config = dict(
    num_attention_heads=8,
    hidden_act='swiglu',
    norm_place='out',
    rope_theta=10000.0,
    tie_word_embeddings=False,
    parallel_block=False,
    init='normal',
    optimizer='muon_variant',
    final_lr_fraction=0.0,
    batch_tokens=32768,
    max_steps=6742,
)
MLP neurons of a small language model. Each row is named by its layer, matrix (gate and up: input weights) and neuron, and shows model dimensions 0-127. Each number is 128 + 32 x the weight over its row's rms, rounded and kept within 0 to 255. A neuron's up and down rows have the sign that makes its largest values positive.
Before each neuron's rows, "fires after" lists the tokens most often just before its 100 highest values on Wikipedia text that the model never trained on.

fires after: ",", " is", ")", " was"
L5.gate414 [112 100 102 137  91  96 154 137 117 121 180  73 109 151 115 127 160 163 143 170  73 116 194 144 201 135 130 181 112 148 151 119 127 190 123 171 175 134 134 149 116 124 152 107 171 101 141 199  69  75 101 137 149 121 117 125 119 107 122 222  64 119 134 110 183  97 158 142 125 159 142 109 129 148 128 127 129  86 149 138  65 164 170 138 121  98 174 139 160 143  74 195 170 153 137 119  91 179 149 125 174  86  73 132 153 116 198  74 133 104 153 110 156 100 130  86 134 110 106  83  79 113  89 147 131 137 125 131]
L5.up414 [129  93  75  84 146 143 171 129 182 149 158  81 178 115 147 159  45  59 151  96 154 130 101 131 123 153 121 172 148 158 185  87 142 143 122 110 126 152  80 102 173 118 145 175 132 115 109 115 134 111 146 120 145 124 107 141 133  84 125 126 183 132 111 132 149  80 126  80 108 174 130 104 108 106  78 157 135 149 126 121  61 101 105 112 115 163 144 139 111 146 158 151 133 124  77 148 135  25 148 126 134 113 190  86 106 108 100 143 158  65 146 127 163 105 110 131  90  93 117 150 152 153 113 154  47 119 154 121]

fires after: " United", " W", " L", " IN", " Hu"
L2.gate106 [ 96 158 110 124 145 146 146 161  83 135 189 153 145 162 106 101 176 135 137 115 138 118 137 105 113 142 196 146 142 123 133 121 127 174  79 118  95  80 135 114  83 165 144 143 145  96 147 114 108 115 118 115 177 133 175 135 129 124 117 127 169 154  80 137  73 190 123 124 125 128 154 198 171  79  88 189 110  23 175 117 157 119 100 181 108  84  96  98 123 134  89 110  88 177 150 130  91 159  98  93 127 183  70 138 143 116 104 101 168 169 119 145  88  83 169 178  96 156  71 158 108 194 135 109  84 160  94 202]
L2.up106 [121 133 107 112 128  96 144 151 133 123 106 110 117 133 186 206  46 188 130  78  84 137 111 150  83 121  76 183 171  51 215 102  91 126 156  80 161 198 120 149 131 214 158 141  95  81 117  78  99  40 119  81 132 148  98 126 139 128 147 186 138 156 116 118 119 107 147 103 154  82 138 173 186 134 151 168  75 158  88  82 123 127 142 183  98 143 105 163 125 137 133  97 129 143 119 116 125  80 103 152 143  33 107 113 107 142 148 164 102 130  87  78 125 123  96 155 143 105 131 117 134  34 101 142 144  82 117 102]

fires after: ",", " as", " was", " is", " an"
L2.gate212 [150 126  99 137  86 130 155 108 105 114 170  61 104 113 150 139 134 113 112 142 127 113 130 148 101 160 180 121 106 142 143 129 109 146 163 154 161 146  72 122 181 107  82 137 140  78 167  99  76 116 215 144 191 113 150  75 118 110 149 164 133 132 139 135 154 138 111 124 168  90  69 158  81 138 167 127 131 177 121 168 114 118 144  86 122  97 117 153 176 174 117 124 164 167 184 180 103 117 157 127 134 181  89 101 104 127 206 148 133 164 120 108 150 114  18 132  49 113 151 157 173 123 105 156 174 150 106 102]
L2.up212 [ 85 138 110 135 118 102 153 121 150 172 128 130 103 116 109  59 141 124 100  77 128 167 154 158 200 120 128 139 117 198 130 185 116 176 110 186 149 120 112 175 179 105 144 137 130  87  93  62  85 178 168 123 147 119 122  78 140 107 111 122 125 116 177 122 155 124 128 101 133 170 117  87 112 137  91 140 198 155 188 116 112 193  84 139 129 122 126 166 165 128 117 146 136  93 120 120  80 139 143 127 133 152 123 132  95 177 152 103 131  92  95 125  94  85 153 133  97  46 181 165 138 107 136 116 157 143  65 131]

fires after: " |", " a", ":", " $"
L7.gate422 [135  96  82 117 173 127 165 128 113 142 117 152 108  90 128 160  85 131 200 129 101  95  93 160 124 133 140 102  36 121 138  95 124 130  80 157 135 134  69 140 151 212 115 137 111 109 144 105 101 110 140 100 107 118 105 138 128 162 152 166 116 179  93 109  83 104 157  85  94  92 124 173 177 113 147 160 135  99 136 176  83 130 125 105 144 155 112 157 181 189 143  87 123 189 110  93 155 147 188 122 157  72 110 196 111 110 131 144 129 119 192 106 123  36 165  62 135  79 142 128 154 113 108 163 126 125 180  70]
L7.up422 [170  85  89  89  83 189 147  96 131 113 174 140 178  84 135 136 136 175 104 121 162  81 122 146 129 100  98 154 100 150 140 113 119 106 119 123  96 131 164 131 125 170 128 183 114 140  55  70  79  72 139 143 132 100 174  31 103 148  61 115  88 108  66 130 141 132 139 178 115 154 126 128 132 151 142 166 170 128  52  68 198 152  88 121 152 115 197 156 135 183 141 115  77 201 119 136 108 117 176 132 152 172 136 148  62 156 159 133  59 126 112 121 122 134 116 109 146 197 151 109 134 155 131 162 113 132  97 161]

fires after: " in", ",", " Released", " In", " |", "In"
L5.gate443 [108 130 148  96 178 131 148 136 143  80 135 147 110 122 106 187 175 110 185 116 150 146 107 163 105 125  46 109 149 116 158 118 107  93 120 136  68 128 119 128  96  48 121 123  81 119 110 173 178 115 123 107 143  98 113 103 141  56 162 104  99 134 127 111 108 188 142 177 109  58 108 116 109 132 110  77 167  91  94  98 113 170 106  56 135  64 133  92 158 186 118 146  80 150  94 145 124 153 120 104 108 199 118  81 152 163 112 171 100  97 119 165 132  99 117 168 172  69 113  84 117 151 153 112 151 191  48 115]
L5.up443 [136  90 100 150 143 158 118 178 127 113 128 132  91 111  86  83 117  34 152 116 145 101 192 154 182  99 181 107  88 148  86 144  60 114  86 158 155 162 123 146 139  64 156 119 118  83 149 206 162 112 102 171 132 129 112  67 153 134  76 198 135 134 138 157 154 135 175  92  82 171 102  77  96 110 153 148 168 153  88 157 161 106 103 138 179  84 105 126 147 150  96 144  94 115 194 147  95 164 131 125 107 124 120 170 185  79 112  93 165 135  83  60 199  93  87 101 178 116 132  92 127 169 147  95  68 154  96 154]

fires after: " the", ")", " is", " was", " |", " most"
L7.gate644 [155 170 119 138  72 107 131 131 105 120 135  72 148 125 163 147 103 156 156 169 102 132 153 145 130 111  99  92 109 123 163 115  84  90  90  80 177 133 130 195 103  98 114 148 173 177 139 198  91 162 151 120  66 160 118  90 116 167 169 152 136  95 125  69 148 139  84 136 118 161 146 122 172 179 166 128 164 106 140 155 148 117 125  90 113  98 109  90 151 135 164 180 149 130 115 126 118 106 192 152 121 112 108 162  71 103 187 149  68 130 119 169 171 161 124  89  93 115 140 124 215  73  92 126  93 109 121 121]
L7.up644 [126 141 155 133 150 163 101 112 146 128 184 134 176  79 153 110 187 178  94 161 122 139 138 185 206 176 119 125 136 115 154 101  96 175  99 116  85 151 146 111 161  94 129  85 183 145 143 162 113  87 146 184 122  82 128 118  62  68 105 115 172 156 154 115 145 109 173  59 137 193 114 107 166 107 130 107  68 146  83 142  66  95  93 133 123  83 130 136 156 126 101 125 142  67  89 126 142 112 155 130  77  95  63 109 109 119 128  73 116 114 164 132 173  90  87 143 119 108 143 189 136 111  66 115 137 138 119 129]

fires after: " |", " had", " Total", " +", " of", " a"
L5.gate327 [ 92 126 166 105 123 135 157 137 153  87 105 134  94 124 123 129 146 140 189  73 172 139 105 140  74  64 132 151  85 180 139 133 123 192 146 130 146 148 105 133 126 122 101 135 136 140 143 136 140 141 145 119 118 124 115 156 127 163 204 198 146 184 121 119 144 132  98 143  83 206 158 104 120 157 140 130 159 124  90 134 124 123 108 101 166 188 160 134 105 135 150 161 166 143 119  70 121  84 150 124 151 142 168 119 113 197 154  89  93 139 142 194 134 124 194 147 134 148 148 164 130 174 124 109 145 124 127 107]
L5.up327 [ 83 114 101 141 116  85 144 130 148 140 102 146 119  79  76 140 119 163  72 148  64 116 140 161 109  69 115 146  51 153 156  84  80 136 194 171 181  92 138 149 147 111 170 159 163 121 164  89  90 135 133 136  99 114 125  93  87 144 147 152 122 116 128 110 206 103 145  48 181 148 137 113 145 137 145 132 138  72  82 126  55 152 147 165 191 170 113  83 126 163 175  99 136 191 151 108 155 137 144 127  98 180 179 170 113 102  99 125  57  61 100 134 160 142 170 153 154 104 146 190 136 142 119 139 123 194  58 137]

fires after: " the", "s", " most", " its", " The"
L2.gate427 [133 130 170 108  93 146 134 158 114  90 138  78 157 116 126 108 153 132 122 158 166 175 112 134  88 145 107 107 167  90 102 120 103 179 152 129  89 101  79 167 127 168 129 142  92 139 200 105 105 138 103 154 120 143  85  48 109 152 126  87 136  58  88 108 172 206  94 114 135 100  87  78 131 102 148 155 115 162 162 187  96 159 155 125 118 116 133 122 128 123 174 126 123 105 146 108  71  48 181 110 103 162 113 160 151  69 143  59 152 116 136 139 179 160  96  76 133 154 144 148 145 117 109  96  86 102  96 187]
L2.up427 [137 154 148 156  95 163  68 112 108  91 140 161 103  94 138 128 113  89 132 221  77  83 202 145 141 145 141 168 141 178 146 120 138 115 126 159 109 145 109  50 116  81 124 138 104 161 149  75  76 102 107 119 141 121 140 137 121 149 138 100 131 126 114  96 187 126 143 114 132  90 147  74 146  73 173 175  98 149 104 175 192 121 157 154 104  72 133  78 129 129 157  95  54 102 123 132 117 124 159 152  91 181 126 168 117  80 175  63 107 168 112 113  88 130  99 112 118  98 112 128 115 136 115 158  58 117 163 104]

fires after: " |", " the", "|", ",", ";", "-"
L5.gate478 [121 150 102  98 111  90  76 112 189  65  95 100 102 108 135 152 126 151 133 125 104 133 145 191 165 130 151 116 194  92 153 147 103 129  68 125 184 137 177 177 122  97 154 168 131 139 122 152 154 130  91  51 139 124 129 134 161 241 136 127 133 125 135 108 130 159  98 150  86 110 135 131 158 104 160 126 130 116 121 101 126 102 136 113 120 137 119  85 135  92 141  88 127  97 163 135 140 130 107 127 121 100 103 135 129 177 157 204 145 169 167 130  96 145  97 166 126 196 124 175 150 125 174 103 114 168  66 110]
L5.up478 [179 155 152  76  83 152 139 147 149  79 197 124 160 136 125 178 135 190 170 109 156 150 116 152 125 108  68 127 138 119 156 149 121 100  91 103  88 145  97 183 115 145 152 206 108 145 127 116 144 142 132 190  67 108 188 163 119 101 162  73 113 122 151 119 122  72 112 207 136 160  88 142  86 168 161 126 121 133  57 129  91  79 153  99  99 133  77  91 110 177 112 106 104  94  80 157 129 127 104 118 138 129  66 161 165  95  50 127 114 155 134 113 120 137 148 104 168  97 127 130 179  80 158  66 109 147 166 154]

fires after: " |", "-", ",", ":", " of", ";"
L2.gate328 [ 84 176 146 135 137 111 150 106  93 153  94  95 164 124 162  81 131 134  94 117 169 109 160  97 114 159 111 143  83  78 104  96 110 126 143 143 101 149 134 139 170 123 130  86 104 155 159 141 149 103 170  75 152 185 152  94 171 160 131 166 137 175  72 118 129 137 105 136 195 155  79  72  91  87 184 128 138 127 129  82 126 114 131 109 132 177 157  92 171 117 137 114  92 114 159 204 170 105 125  99 156 148 122 154 176 144 152 102 168 200  74 160  94 111  82 157 135 176 183 170 128 148 114 131 124 118  82 146]
L2.up328 [ 89 127  65 139 111  69 190 107 130 161 143 143 130 173 147  66 142 192 142 182 116 144 135 102 119 117 191 145 133 144 119  83 120 122 111 235  97 154  86  63 110 110 152 126 112 103 156 107 158 131 136 170  81 153 146 113 172 182 110 117 122 136 145 125  98 179 133 134 165 114 114 106 159  86 154  72 128 118  74 168  91 102 127 153 161 152  71 195 109 160 104 111 162 173 169 128 116 145 121 168 130  95  73 161 142  97 126 116 124  24  64 113  98 179 181 146 150 112 149 218 175 157 107 118 116 152 160 174]

fires after: ":", " |", " of", ",", " is", "."
L2.gate324 [107  86 100  90 107 132  81  94 112  85 101 148 111 131  85 115 166 154 101 116 118 139  86 128  80  89 126 175  68 181 130 185  97 100 144 101 151  72 157 107 154  71 105 167 103 171 140  69 174 166  72  84 169 103 129 122 135 161 142  52  87 166  89 110 130 102 155 139 107 121 187 121 157 150 110  83 159 104 115 126 155 131 111 119 114 158 131 117 155 198 104 160 137 201 125  85 153 104  89 186 164 147  96 139  82  96 183 124 196 166  97 131  88  64 143 149 133 152 135 149 115 156 118 115 142 101 128 137]
L2.up324 [142 124 128 140 101 107 158 152  53 112 134  92 112 140 119 122 142 146 133 181 161 187  72 164  94  96  77 165 106  86 134 118 117 104 135 168 203  75 123 116 145 102 113 128 130 110  95 169 157 185 127 134  98 122 152 166  87 176  94  77 140 137 163 186 120 151 141 108 127 117 222 108 145 113 138 165 171 106  80 169 135 107 156 119 100 108 108 148 169 190 103 146 116 185 157 135 128 109  65 110 153 181 133 128  49  84 159 102 114 100 109 114 119 162  98 162 151 155 113 179 121 127  81 133  63  98  96  94]

fires after: " was", " is", " been", " also", " first"
L2.gate90 [172 112 159 119  99 153 109 125 109  53 118  89 137 114 188 102 153  66 145 183 203 102 167 109 135  90 138 139 141  98 173 199  98 148 148 112  84 167 155 107 143  48 146 139 188 104 134 171 116 118 126 176 100 107 137 139 190 138 185  98 128  81  87  95 120 118 100 105 105 136 117 142 136 169 154 131 126 125 101 112 148  62 127 117 120 101 140  48 143  87 156 129  90 103 101 118 157 125 158 154 146 193 154 193 145 154 152  70 176 144 105 208 134 157  76 120 144  86  48 109 127 125  64 172 120 108 118 137]
L2.up90 [179  74 155 119 164  78 136 156 150  76 123  98 145 128 118 141 127 145 156 117 132 194 114 138 119 115 120 157 101  98 141 150 129 135 164 130 112 148 161 154 131 173 119 191 125 122 101 109 204 130 162 138 138 102 166 107 179 139 104 106 136  73 122  94 102 185 132  80 105 141 181 127 192  96 162 137 155 109  85 133  31 116 131  99 127 117 159 163 154  62 117  79 152 128 115 127 114 187 144 131 146 113 129 139 148 128 144 126 174 139 137 114 133 151 164 150 117 135 114 149 162 154 126 118 119 126  72 123]